From a checkpoint of a small transformer trained on Wikipedia: 9 layers, MLP 768 GELU.
MLP neurons of a small language model. Each row is named by its layer, matrix (up: input weights) and neuron, and shows model dimensions 96-191. Each number is 128 + 32 x the weight over its row's rms, rounded and kept within 0 to 255.
After each neuron's rows, "fires on" lists the tokens most often at its 100 highest values on Wikipedia text that the model never trained on; "fires after" lists the tokens most often just before its 100 highest values on Wikipedia text that the model never trained on.

L4.up423 [ 99 158 102 113   0  79  83  94 100  88 104 131 126 133 142 159 133 123 155 114 121  84 126 105 137 109 112 157  55  94 152 155 110  97 127 113 167 155 142 157 140 115 139  96 113 118 171 115 107  87 158 163 140 114 147 160  86 158 142 126  88 144 143 145 179 137  83 157  87  88 101  95 124 195 112 110 134 105  87 115 136 199 175  88  97  96 164  84 126 138  96 119 158 131 114  57]
fires on: ",", "–", "0"
fires after: "2", "1", "3", "5", "6", "4"

L4.up561 [126 116 113  80 171  88 103 101 159 122 122 139  87 144 126 164 167 102  92 101  50 124  99 138 111 133 140 173  85 116 110  47 117 181 110 151 124 102  91 133 137  98 102 192  74 157 116 178 145 123 130 147  95 176 101 101 154 139 126 130 129 188 104 136  52  94 168 113 198 140 172 155 132 136 100 125 112 120 139  85 106  80 124 113 123 140 149 161 149 107 132 144 110  88 125 107]
fires on: "2", " ", " a", " known", " scores", " described"
fires after: " ", " is", " was", " June", "view"

L6.up120 [ 71 106 167  95 131 146  88 134 121  70 136 186 151 193 149 152 114 100 104  76 123 232  93 153 108 148 123 147 106 130 103 191  92 123 175  93  88 104 120 105 151 150 144 170 129  99 153 109 116  97 156 113 131  82 124 109 163 115 143 133 130 141  94 118 149  88 103 120 108 149  94 129 163 150  74 218 125 108 103 120 132 161  93 124  89 128 143 157 170 190 123 163 107  89 156 153]
fires on: "9", "7", "8", "6", "5", "p"
fires after: "9", "1", "8", "5"

L6.up588 [111 119 124 164 151  87 166 120 185 110 147  84 149 134  77 113 130 161 104 157 119 107 119 196 105 136 168  75 119 131 115  81  96 175 115 111 119 163 103 113 151 151 113  90 154 153 142 122 104 101 111 115 125 105 131 212 108  90 138 107 154  95  68 144 145 133 144 153 160 118 202  85 183 164 178 146 105 179 137 137 156  79 171  44 133 144 118 169 116  72 133  72 129  43 166 181]
fires on: "1", "2", "9"
fires after: " ", "1"

L6.up408 [ 58 143 132 116  87 127 138 124 102  79  69 131 128 133 170 127  42 164  99  99 102 166 142 111 106 174 101 184 160 147 147 230 134 132 195 110 142  74 117 150 161 154 120 129 146 114 118 166 165 138 106 167 136 111 102 103 128 128 119  54 139 163 100 177  84 105 136 141 142 166 122 185 150 145  95 103 117 101 153 121 189 154  79 131 146  86  66 142 110 129 135 119 157 164  99  87]
fires on: "2", "1", "3", " Per", "5", " in"
fires after: " ", " and"

L6.up683 [ 99 111 160 164 102 130 153 103  98 153 185 174 150  92 134 149  95 205 109  64  96 163  74 171 151  80  85 101 121 148  74 118  94 135 146 120  90 124 103 176  99  99 147 153 154 144 130 103 153 178 115 165  96 132 127 143  90  89 147 180  98 108  62 137  86 107 119 154 132 108 150 106 164 118 128 151 110 115 149 124 107  98 104  40 141 114 150 126 112  97 133 107 170 103 176 135]
fires on: "1", " "
fires after: " ", " |", "|"

L6.up727 [143 107  98 119  95  72 132 189 155 119 158 143 101 127 116 116 130 118 137 127 128 172 158 157 124 123 115 120 101  88 129 143 148 143 165 151  81 137 112 129 147 181 128 124 105 111  83  64 109 140 168 112 137  69 123 115 107 171 191 121 175 111 118 125 134 122  79  88 178 112 106  43 117 133 113 132  82 142 119 162 162 104 145 119  86 134 121 141 193 177 125 115 189 122 110 139]
fires on: " |", " m"
fires after: "0", "1", "5", "2", "3"

L6.up477 [158 122  55 135 111  40 155 182 133 159 111 110 134 115 115 129 120 104 126 127  98 113 146 135 147 163 122 121  55 104 123  67 115 163  96 143 102 148 159  93 200  85 103  82 181 139 145 136 108 175 113  96 152 108 157 108 115 127 112  98 151 102 133 179 107 163 133  81 217 147 165  69 144 107 149 155 126 150  98 161  79 109 122 145 130 103  96 176 124 158  86 143 194  90 190 184]
fires on: "9", "7", " m", "4", "0"
fires after: "1", "0", "2", "7", "5", "9"

L6.up292 [ 86 118  81 106 127 160 211 154 202 137 113 185 156 156 136  89 149  77 122  99 149 146 143 153  84 150 145 117 145 114 149  60  74  86 161  99 111 128 124 136 146 132 148 121 141  63 122  87 163 109 139  82 116 152  94  75 169 170 106 143 127 106 130 166 117 171 122 131  83  83 125 143 125 110 175 155 129 145 135  86 147 196  94 113 160 184 132 138 121 129 159 172 149 156 128 159]
fires on: "1", "0", "3", "2", " a", "–"
fires after: "2", "1", "0", "9", " is", "4"

L6.up569 [126 189 123 163  83 186 131 121 145 154 158 150 178 181 145  89  99  84 150 118 165 132 126 142 106 158 163 130 132 159 176 132 166 165 120 117  89  84  54 145 138 103 150 130 136 118 113  88 164 132  86 167  29  95 135 202 122  80 127 143  87 124 126 148 133 140 173 179  99 101 174  89 112 161 159 108 119 101 124 163  96 130 121  95 127  85 146 160 178 129 102 210 120 118 113 106]
fires on: " ", "1", "9", "8", "4", "\n"
fires after: "1", " ", "|", "\n", "–", "9"

L6.up597 [154 113 111 170 147 122 140 128 121  98 154 133 129 110 110 111  87 146 159  83 116  93 131 148 146 126 126 115 177  92 136  95 175  97 149  81 128 180 104 175 144 112 161 153 148 123  80  88 126  87  60 163 140 175 120 154 120 185 116 134 141 126 133 201  83   6 139 139  70 195 166 124 126 159 148 132 135 192 172 125 134 152 127  87 188 150 155 143 170  65 148 117 138  95 123 114]
fires on: "2", "d"
fires after: " ", " (", "–", "==="

L6.up113 [168  83 163 122 143 160 167 132 175 116 130 157 182 123  99 119 169 102 159 141 145  99 149 123 130  90 126 158 158 120 128 146 167 147 166 109  69 116 118 119 172  53 216 153 124 198 132  83 114 140 105  86  64 106 146 127 105 143  86  97 153 182 154 205 114 119 158 101  98 101 136 111 131 124 108  92 127 146 108 100 110 112 155 122 100 114  93 118 138 110 124 166  97  98 174 168]
fires on: "5", "9", "6", "4", "8"
fires after: "0", "1", "9", "8", "2"

L6.up287 [112  62 123 147 149 118  92 135 123  85 128 107 199  93 151 121 133 120 112  89  84 178 128 114 101 122 133  98 110  82 157 141 134 137 142  91 133 187 115 112 184 170  69  45 158 100 120 166 153  99 235 147 132 108 108 136 155 157 113  93 129 127  94 197 139  59 160 115 191 124 201 146 117 102 179 138 151 167 114 190 128 186 147 106 139 149 145 114 157 111  89 124 125 139 129  77]
fires on: "9", "1", "0", "6", "2", "3"
fires after: "1", " ", "2", "9"

L6.up473 [116  28 107  89 109 134  98  79 138 144 119  96 100 120  88 144 132 141 151  87  74 143 106 132 169 132 126  85 149 144 133  99 101  66 123  84 108 133 166 105 139 165  96 137  95 149 208 112 151 148 114 181 129 136  99 173 142 128 124 141 142 140 137 125 121 180  66 133 176 152 158 157 131 105  85 103 132 110 147  90 134 127 109  93  73 125 104  95 148  93  84 146  70  84 117 140]
fires on: "–", "3", "0", "9", "1", " "
fires after: " ", "1", "2"

L6.up513 [114 152  71 178 122 172 163 140 176 150 108 130 151  75  86 117  97 168 105 106  99 120 123 152 150 145 120 135 112 129 164  96 128 152 146 151 187 129 181 187  79 156  85 140 152 131 175 167 154  67  86 124 113 166 160  87 130 102 112 191  94 146 127 189 134 186 115 154 140 136 117 159  91 164  96 133 159 121 126 131 123 118 124 138  83 116  97 174  84 114  91 106  90  77 108  57]
fires on: "0", " ", "1", "–", " Public", " of"
fires after: "2", " ", "9", "|", "\"\n"

L6.up64 [144 160 123  91 110 111 163 110 104 135 160 115 129  77 139  71 136 183 181 132 192 147  92 108 163 142 174 142 123 107 121 146 158 126 128 127  82 105  89  72  74  77 157 179 165 107 155 120 129  72 185 106  89 134 187 156 117 124 154 192 147  62  93 125 135 126  36 131  88 147 120  74 133  58 128  54 154 131 110 127 170 140 134 181 152  84 155 145  77 103 202 133 149 106  97  80]
fires on: "1", "7", "6", "4", "9"
fires after: "1", "4", "6", "–", "2"

L6.up737 [129 135 177 105 204  68 139 167 153 146 142  92  91 176 124 155 112 144 154  88  91 151 127 169 125  74  94 160 173 141  95 117 105 138 121 142 105 135 132  91 149  88 115 104 104 106  92  56 155 130 240 141 102  99  99 102  71 151 142 116 101 146 165 166  83 141  77 116 137  79 149 162 193 121 145 115 112  78 133  99 184  73 173 138  84  73 131 168  98 137  80  96 187 112 121 131]
fires on: " ", "1", "2"
fires after: " ", " October", "On", " On", " June", " April"

L4.up171 [118 119 137 162 163 154 143 119 104 129 106 135 110  57 157 141 143 107 155 100 114 117  85 135 111 141 114 147 143 142 169 143 156 157  98 163  55 117 110 100 151 119 108 166 149 182 129 132 164 122 131 139  76 114 175 120 143 157  81 111 159 161 181 189 128  72 146  67 124 240 165 116 105 109 109  88 150 166 160 107  86 115 161 132 139 105 103 143 131 106  93 136 129 151 125 145]
fires on: "2", "7", "1", "8", "3", "9"
fires after: "2", "1", "0", "9", "8"

L6.up766 [ 95 178 115 103  97 131 226  86 136 195 193 128 121 193 117  90  75 193 141 178 120 126 101  94 114 115 112  54 131 139 125 143 133 109  83 176 135  80 110 124 155 185 137 142 140 114 134 168 165 130 109 140 132  83  96 139 109 138 168  82 150 115  96 100 150 111  86 112 120 158 171  97 138 107 126  98 101 159 134 118 144  79  70  73 143 149 136 131 145 155 139 164 144 108 181 172]
fires on: " ", " .", "8", "5", "7", "2"
fires after: " |", "2", "1", " .", ","

L4.up706 [150 158 131 159 119 162 146  84 131 175 152 175 174  85  92 101 177  82 119 144 186 130 164 111 108 143 146 181 118 169 140 157 104 128 163 112 100  84 136 151 134 138 169 113 100 127 183  74 161 112 138 126  55 140 126 131 129  94 150 139  82 131 117 160 110 206 143 119 104 155  98 130  84 107  78 173  79  92 146 103 144 150 143 125 138  86 116  96 111 176 136 163  70 111 123 110]
fires on: ".", "4", " ", "1", "0", "5"
fires after: " ", "1", "|", "4", "3", "6"

L6.up178 [ 70  94  95 125 148 103 179 172 192 142 147 125 124 135  89 157 130 113 129 192 173 143  49  97 151 118  40 142 102 107  68 126 159 179 140  85 135 125 103 174 166 126 167 125 148 100 132 139 154 165  91 109 120  62  76  85 106 111  93 102 116 137 125 128 113 145 126 117 112  95 106 127 169 183 163 133 121 128  94 125 125 121 182 123 143 183 187 181 149 104 154 113 145 137 114 150]
fires on: " a", "1", " the"
fires after: " ", " is", " was", " became", "),", " as"

L6.up140 [195 159 124 118  95 142 132 166 147 172 138 129  64 116  77 118 114  90 215 142 168  83  94 138 101 127  95 122 117  78 136 106 186 165  93 122  61 146 168  93 168 103 181  96 156 143  64 115  96 137  77  57 145  76 147 132 161 101 123 144 108 118 148 127 171 137 165 110 127 203  98 104 150 130 120 109  70  96 127 108  98 142 124 116 125 148 127 186 104 185  97 115 132 162 171 103]
fires on: "7", "6", "9", "8", "1", "0"
fires after: "2", "1", "0", "5", "9", "4"

L6.up647 [153 157 131 141 126  69 144 114 120 129 129 176 151 180 164 133 100 152 109 192 145 110  71 140 122 181  88 120  94 114 126 123 196 147 123 155 107 124 154 114 116 153  91  99 118  83 139 115 134 128 107 117 141 141 118 154 112 143 189  99 169 146 149 132  68 170 136 183 102 143 145 105 108 156 183 110 107  79 155  78 158 119 131  59 126  63 160 106  89  74 151 108 167 138  76 129]
fires on: "5", "7", "4", "2", "8", "1"
fires after: ".", "1", " ", "0", "9", "4"

L6.up694 [ 99 123  97 121 217 160 130  72 130  65  64 147 145 147 125 139 119 158 130 117 125 124 108 154 107 140 155 131  95 109 127 147 153  62 109 128 125 121 138 178 133 181 128 150 117 140 118  79 138  80 155 203  73 179 159 148 161 145 131 124 113 179 125 139 120 158 197 154 185 143 110 187 115 117 142 117 158 147 178 144 191 158 154 129 154 121 112  96 128 141  24 119 158 132 125 126]
fires on: "2", "9", "1", "0"
fires after: "0", "1", " ", "2"

L6.up179 [ 61 127 118 119 138 111 111 109 122 157 155 143 105 177 126 109 112 144 119 131 146 194  59 111 159  87 139 129 102  99 116 166 128 126 139 105 138 138 124 180 179 163 125 125 112 147 160 137  63 160 162 145 175  85 120  92  82 114  72 134 147 136  89 164  98  79 111 177 186 117 125 121 163 109 141 167 145 123 162 167 169  91  90 111 102 138 124 133  58  81 117 157 142 124 153 126]
fires on: "1", "9"
fires after: " ", " (", "1"

L6.up635 [136 157 191 140  98 106  70 119 179 150  99 139 154 102 116 112  90 124 145 135 104 115  87 134 108 149 170 178 167 120 125 137 112 132 159 128 103 159 112 136 122 167 121 174 117 128 136 153 145 118 165 159 124 103 165 126 150 123 162 157 130 157 107 156 111  83 195 127  95 136 100 133  89  92 118  92 154 128 110 158  94  72 166 137 106 109 181 120  58  82 158  89 163 153 101  87]
fires on: " ", " both", "–"
fires after: " in", ",", "In", " In", " from"

L4.up746 [139 160 156 179  95 108 149 167 131 151 123 172 135 147  98  44 128  90 140 123 159  88  76  80  79 109 109 107 162  77 151 196 179  72 149 113  90 139 117 115 164 130 119 119 151 137 164 128 112 116 132 148 159  74 150 102 137 147 142 123 167 139 148 101  89  54 176 110 114  60 149 101  47 151  88 133 107  85 157 143 144 162 129 102  91 128 127 171 154 149 144 122 149 136 147 166]
fires on: "8", " mm", "5", "4", "3"
fires after: ".", "0", "5", "7", "6", "1"

L6.up1 [139 149 120 104 181 130 136 124 191 157 106 109 133 146 109 112 144 121 106 163  72 113  93  84 129 135 123  29 214 149 139 142 137 192 116 160 101  96 157 145 153 104 100 107 173 115 163 122 220 141 141 106 146  57 184 109 141  88  94 126  65 119 136 127 166 100  67 119  69 166  74 122 136 139 100  78 111 113 159  90 150 142 107  58 123 102 147 105 126 122 186 134 156  90 114 156]
fires on: "3", "1", "6", "5", "4", "7"
fires after: "6", "1", "9", "3", "0"

L6.up183 [ 95 169  78 104 161 147 147 185 149 112  58  58 122 143 108 109 117 138  90 132 144 128 165 177 137 162 115 148 151 150 144 145 110 133 168  55 134 127  72 147 130 130 147 161  95  84  78 187 106 165 138  94 128  94  97 155 142 158  82  97  84 111 122 152 141 150 146 132 169 159  90 190 136 112 112  94 108  83  95 128 163 157 107 123  98 171 165 129 127 114 182 128 127 148 138 195]
fires on: " a", "0", "1", " "
fires after: "2", "1", " was", " is", " also", ","

L6.up636 [126  80 175 124  58 149 100 131 133 129 169 103 121 151  59 140 140 168 121 122 180 204  84 184 130 162  88 115 167  76 122 109 145 141 130 101  80 113 130 137  96 138 110 117 165 124 152  96 147 106 138 217  84 154 176 138 140 134 126 107 161 118 129  89  82 114  93 101 134 111 137 166  74  96 167 121  74 188 115 120 144 125 117 133 105 104 143 163 140 128 160 111 141  51 149 101]
fires on: "1", "2", " des", " "
fires after: " ", " the", " a"

L6.up247 [107 159  55  83 166 166 159 101  88 114  92  68  90 130 146 151 127 152 156 210 100 149 204 156 180 146 133 144  53 126 127 113 147 117 101 155 128  94  91 115 142  64 170 137 125  92  80 108 112 135 141 161 149 159 163 170 141 172  88 111 177 168  95 167 147 135  71 141 134  66 143 117  81 124 147  92 120  96 118 156 141  99  84 138 157 171 105 125 141 128  90  70 155 111  95  97]
fires on: "0", "2", "8", "7", "9", "st"
fires after: "1", "2", "6", "7", "9", "4"

L4.up491 [151 158 175 115  78 161 112  96 162 187 190 174  87 133 120 125 133 145 154 137 165 113  76 143 123 158 191 154 182 116 117 100 143 165 113  79  94 111 104 101 132 129 155 156 156 120 162 159 129 180 131  60  72 149 134 115 142 128  95  73 159 102 141  88 135 113 146 108  82 163 105 128 120  72 125  88 149 168 131  76 118 138 139  74  91 123  95 210 101 111 135 143 179 102 160 160]
fires on: "5", "9", "8", "3", "2", "4"
fires after: "9", "8", "0", "1", "6", "2"

L6.up490 [154 137 113 130 161 133 161 117 115 112 165  99  88 133  39 133 105 125 120 124 140 164  97 177 193  88 132 128 139  89  88  72 111 187 120 132  84 114  82 105 193 195 163 198 111  82 110 122 157  89 152 132  96  70 100  98 141 177 127 156  71 158 113  90  67  98  81 170  97 143 122 106 141 159 128 122 165 126 101 126 147 145 141 119 132 103 103 169 112 109  98 155  94 109 134 156]
fires on: " ", "2", "1", " would"
fires after: " ", " they", " August", " January", " June", " September"

L6.up618 [125 143 139 173 137  86 135 160  83 124 120 133 119 168  76 124 204  75 200 158 149 117 114 133 119 103 152  97 112  90 161 116 171 153 128  94 123 112 165 143  64 134 147  88 139 117 144 143  77 192 105 114 119 215  98  98  79 188 133  86  96 142  88 124 144 192 129 139 172 134 121 154  80 130 122 145 183 163 153 161 133 173 141  86 136 130  80 118 118 168 162 163 155  63 146 137]
fires on: "0", "+", "5", "3", "4"
fires after: "0", "1", "2", ",", "7", "3"

L4.up513 [138 166 138 103  71 102 101 122 146 123 113 155  96 151 170 125 136 123  89 173 103 155 107 132 133 125 126 142 129 139 174 149  95  99 141 132 146  91  87 178 141 143 131 181 118 164  83  87 130 179 144 146 129 143  80  71 125  80 180  87 123  76 143 145  71 101 116 155 145 109  79 118 163 159 171 196 132 146  78 127 117 164 116  71  60 107 110 178 140 128  73 115 159 123 136  66]
fires on: "1", " Second", "3"
fires after: " ", " the"

L6.up288 [ 93  87 135 170 146  78 162  93 107 125 174 116 110 134 157 173 179 109 139  96 135 115 136 133 185 176 139 170 131 162 131 129 154 106  98  98 129  81 118 138 110 169 168 144 113  84 131 102 121 113  98 131 128 102 143 140 149 116 151  97 174 141  99 181  97  79 131 122 118  92 103 150 121 149 176  61 139  74 110 123 158 135 114 132 131 129 125 138 114  70 171 135 225 169  92 137]
fires on: "===", "=", "2", " ", "=="
fires after: ".\n\n", "\n\n", " |\n\n", " ", ")\n\n"

L6.up714 [138 149 108 113 153 120 100  77  83 149  91 101 102 105 124 144 175 133 169 167 130 149  99 158 148 111 112 191 106  95 137  78 181  76  98 155  82 146  77 152 112 114 125 176 178 127 197  99 112 143 102  79 178 106 149 109 101 142 149 103 156 115 158 134  65 154 151 138 116 130 135 140 107 116 101 143  98 110 149 164 161 159 115 131 135  92 119 110 136 141 127  45 166 139 119 163]
fires on: "0", "5", "8", "7", "6", "1"
fires after: "9", " the", "8", "0", "6"

L6.up400 [143 164 110 116 131 106 150 106 136 123 105 103 150 145 118 147 108 175 139  78 124 149 158 126  29 120 144  91 102 163 113 134 166  98 162  33 110 162 105 126 110 138 126 106 154 130 124 131 211 124 155 139 153  78  93 121 154 160  93 125 155 102 126 131  92 159 114 111 133  94 162 113  84 131 131 133 107 168  72 172 170 124 126  91 129 193 148 147 117 128 115 219  75 121 171 164]
fires on: "9", "1", " in", " a", " m", " by"
fires after: "1", "9", " is", "6", "0", "5"

L6.up44 [170 158  82 159 134 101 117 188 104 159 115 104 107 107  76 158 155 145 143 130 159 153  87 137 144 151  90  63 173 134  87 175  99 173 145 108 134 135 160 105 188 106  95  51 142  81 120 105  97 113 135 128 129  92 129 166 133 137 155 157  97 125 120 131  97 109 144 135 116 162 174  73 121 188 112 118 113 161 167 148 178 147 144 157 155 113 142 202 121  49 141 188 129 113 207 126]
fires on: "1", "0", "2", "5", "3"
fires after: "1", "2", "–"

L6.up105 [124 138 157 208 138 112 144 128 142 119  94 176 109  40  51 119 145 173  83  65  99 128 110 114  97 172 134 130 150 152  74 101 105 108 169 127 198 165 142  99  81 120 140 132 147 127 137 156  95  86 112 155 140 117 137 145 164 128 145 179  78 155 113 205 104 128 149 163 129 125 160 112 143 161 141 161 126 183 177 125 153 106  50 149  58 112  89 146 121  96 132  88  93 119 141 123]
fires on: " ", " the"
fires after: ",", "-", " In", " in", " September", " June"

L6.up716 [136 165 126 146 149 110 105  87 187 147 163 193 216 112 134 122 128  94  94  92  75 116 144 149 139 148 134 130 113 138  93  95 127 146  84 133  94 166  92  86 187  93  98 180 142 179 103  95 157 121 116 115 152 157 187 196 138 142 154 122 153 144 121 177  92 121 117  79 111 176 174  92  79 130  62 178 142 143 149  83 150 114 107 165 147 126 113 205 105 162 169 124  93 115 126 137]
fires on: "-", "6", "4", "5", "7"
fires after: "1", "\n", "2", ")\n", "0", "9"

L6.up478 [121 172 179 124 121 125 137 193 114 167  93 116 121 101 143 126 135 121 142 175 179 137 166  91 140 116  72 124  51 115 215 162 143  93 129 178 108  97 122 129 143  95  94 109 117 125 144 168 155 102 141 164 132  86 143 113 134 173 116 135 113 146 134 136 126 120   0  83 160 124  89  99 125 115  43  56  80 129 138 109 127 136 215  89 143 136 128 164 124 105 125 168 148 128  71  80]
fires on: "0", "1", "ory", "ok"
fires after: "1", "2", "0", "3", " ro"

L6.up753 [ 72 192 131 116 101 165  92 106 181  76  96 138 134 141  92 105 122 183 145 136 159 193 120 100 145 106 102 105 177 112 197 145 205 137 171 116  95 135 134 176  88  95 161 166 130  97  74 135 177  96 125 116 106 196 170  90 102 166  76  98 179 120 161 169 104  92 160 210  66 131  65 137 127 111 129 179 123  96 116 143 102 109 141 102 149 126 146 153 132  96 119 114 163 133  99  96]
fires on: " ", "2", " b", "3", "4", "1"
fires after: " ", " |", " his", " were"

L6.up321 [125 137 136 118 122 157 131 114 106  90 112 154 133  97 131 232  84 181 111 112  94 153 135 163 141 125 157 101 127 168 145 125 153 116 112 136 155 140 147 117 177 123 135  65 110 109 108 142  85 104 144 151 120  94 196 129 121 103 102 192 159 151  84 196 130 102 178 127  90 112 156 144 210 123 142 115 118 100 154 142 168  96 106 123 117 134 115 154 108 104 105  86  90 117  87 105]
fires on: "2", " ", "0"
fires after: "0", "2", " ", ",", " |"

L6.up203 [145 135 143 150 166 165 131  97 132 147  96 157 107 191 118 120 160 144 145 108 146  82 140 174 131 100  71 155 117 171 143  68 120 129 180 225 108 180 131  99 164  85 137 162 151 135 180  27  82 132 139 143  30 131 128  79 146 106 138 166 126 195 125 124 111 138  86 114 123 113 146  83 165  69 122  91 140 112 120 153 104 154 155 124 181 116 127 138 121 164 137 142  98 113 152 136]
fires on: "2", "1", " ", "0"
fires after: " ", "–", "0", "\n", "9", "\"\n"

L6.up592 [148 129 140  75 195 122 128 131 160 132 106 133 168 100 121 185 112 132 183  88 109 144 160 107 150 142  90 122 101 106 133 104 193 132 126  95 167 117 152 181 142 156 132 166 111 135 156 114 157 126  77 170 166 150 120  84 103 116  91 161 146 117  86 188 124 162 165 131 100 141 126 171 166 161 120 138  81 116 134 136 157 155  90 154 124 123 159 117 161  92 160  86 146 101  77 123]
fires on: " he", " ", "0", " she"
fires after: ",", "2", " January", " October", " where"

L4.up764 [131 125  55 115 124 131  75 122 177  96 126 111 115 138 137 161 116 106 177 117 126  81 107 152 137 150 143 150 165  95 175 119 111  97 136 107 135 128 139 158 177 102 167 155 159 145 193  87 162 108  96 107 159 177 137 180 174 166 130 175 147 125 122 182 102 115  75 123 107 152 123  78 110 176  97 111 163 154 109 106 155  96 144 198  89 185  66 118 144  83 154 143  81 132  94 126]
fires on: "–"
fires after: "1", "2", "3", "4", "6"

L6.up577 [103 133  70 103 161 169  65 138 114 123 110 173 151  85 129 194 104  97 134  99 121 129 139 138 195 122 105 100 136  99 106 133 155 129 138 113 146 120 123 172 121 144 101 133 137 179 101 128  97 134  94 125 155  88 167 145 139  94 141 155 146 190 103 188 163 174 148 119  95 102 110 154 128 104  86 102 169  87 145 129 112 104 120 137 130 182 107 158 119  65 140  86 104 129 126 138]
fires on: "0", " ", "3"
fires after: "2", "|", ";", " "

L4.up187 [127 110  91 130 120 124 147 117 195 125 191 166 131  96 157 125 103  98 123 129 149 102  79 135 136 154  80 194 165  96 101  64 171 207 200 104  88  99 132 209 152  71 103  91 119 162 127 128 167 187  98  57 133 183  74 159  89 136 118 110 158 105 111 110  56  93 118 115 169 134 174 162  97 150 133 107 102 126 162  63 117 113 183 143 110 106 119 157 150 122 115 127 136 112 120 126]
fires on: " where", " when", "5"
fires after: ",", "0", "9", "8", "3"

L4.up212 [ 90 108  86 151 143 110 126 137 189 117 113 108 152 118 145 123  98 177 120  81 138  80  81 144 131 140 113 122 149 160 147 148  90 109 146 101  89 106 138  82 116 126  74 171 105 182  90 112  80 151 147 162 123 149  95 100 137 131  94 112 121  93 193 146  73 189  84 172 116 142 138 132 137 153 172 112 111  72 177 156 169 189 132 127 160  90 118  54 132  95 156 102  97  95 132 134]
fires on: "1", "0", "9", "3", "7"
fires after: " ", "1", "2", "3"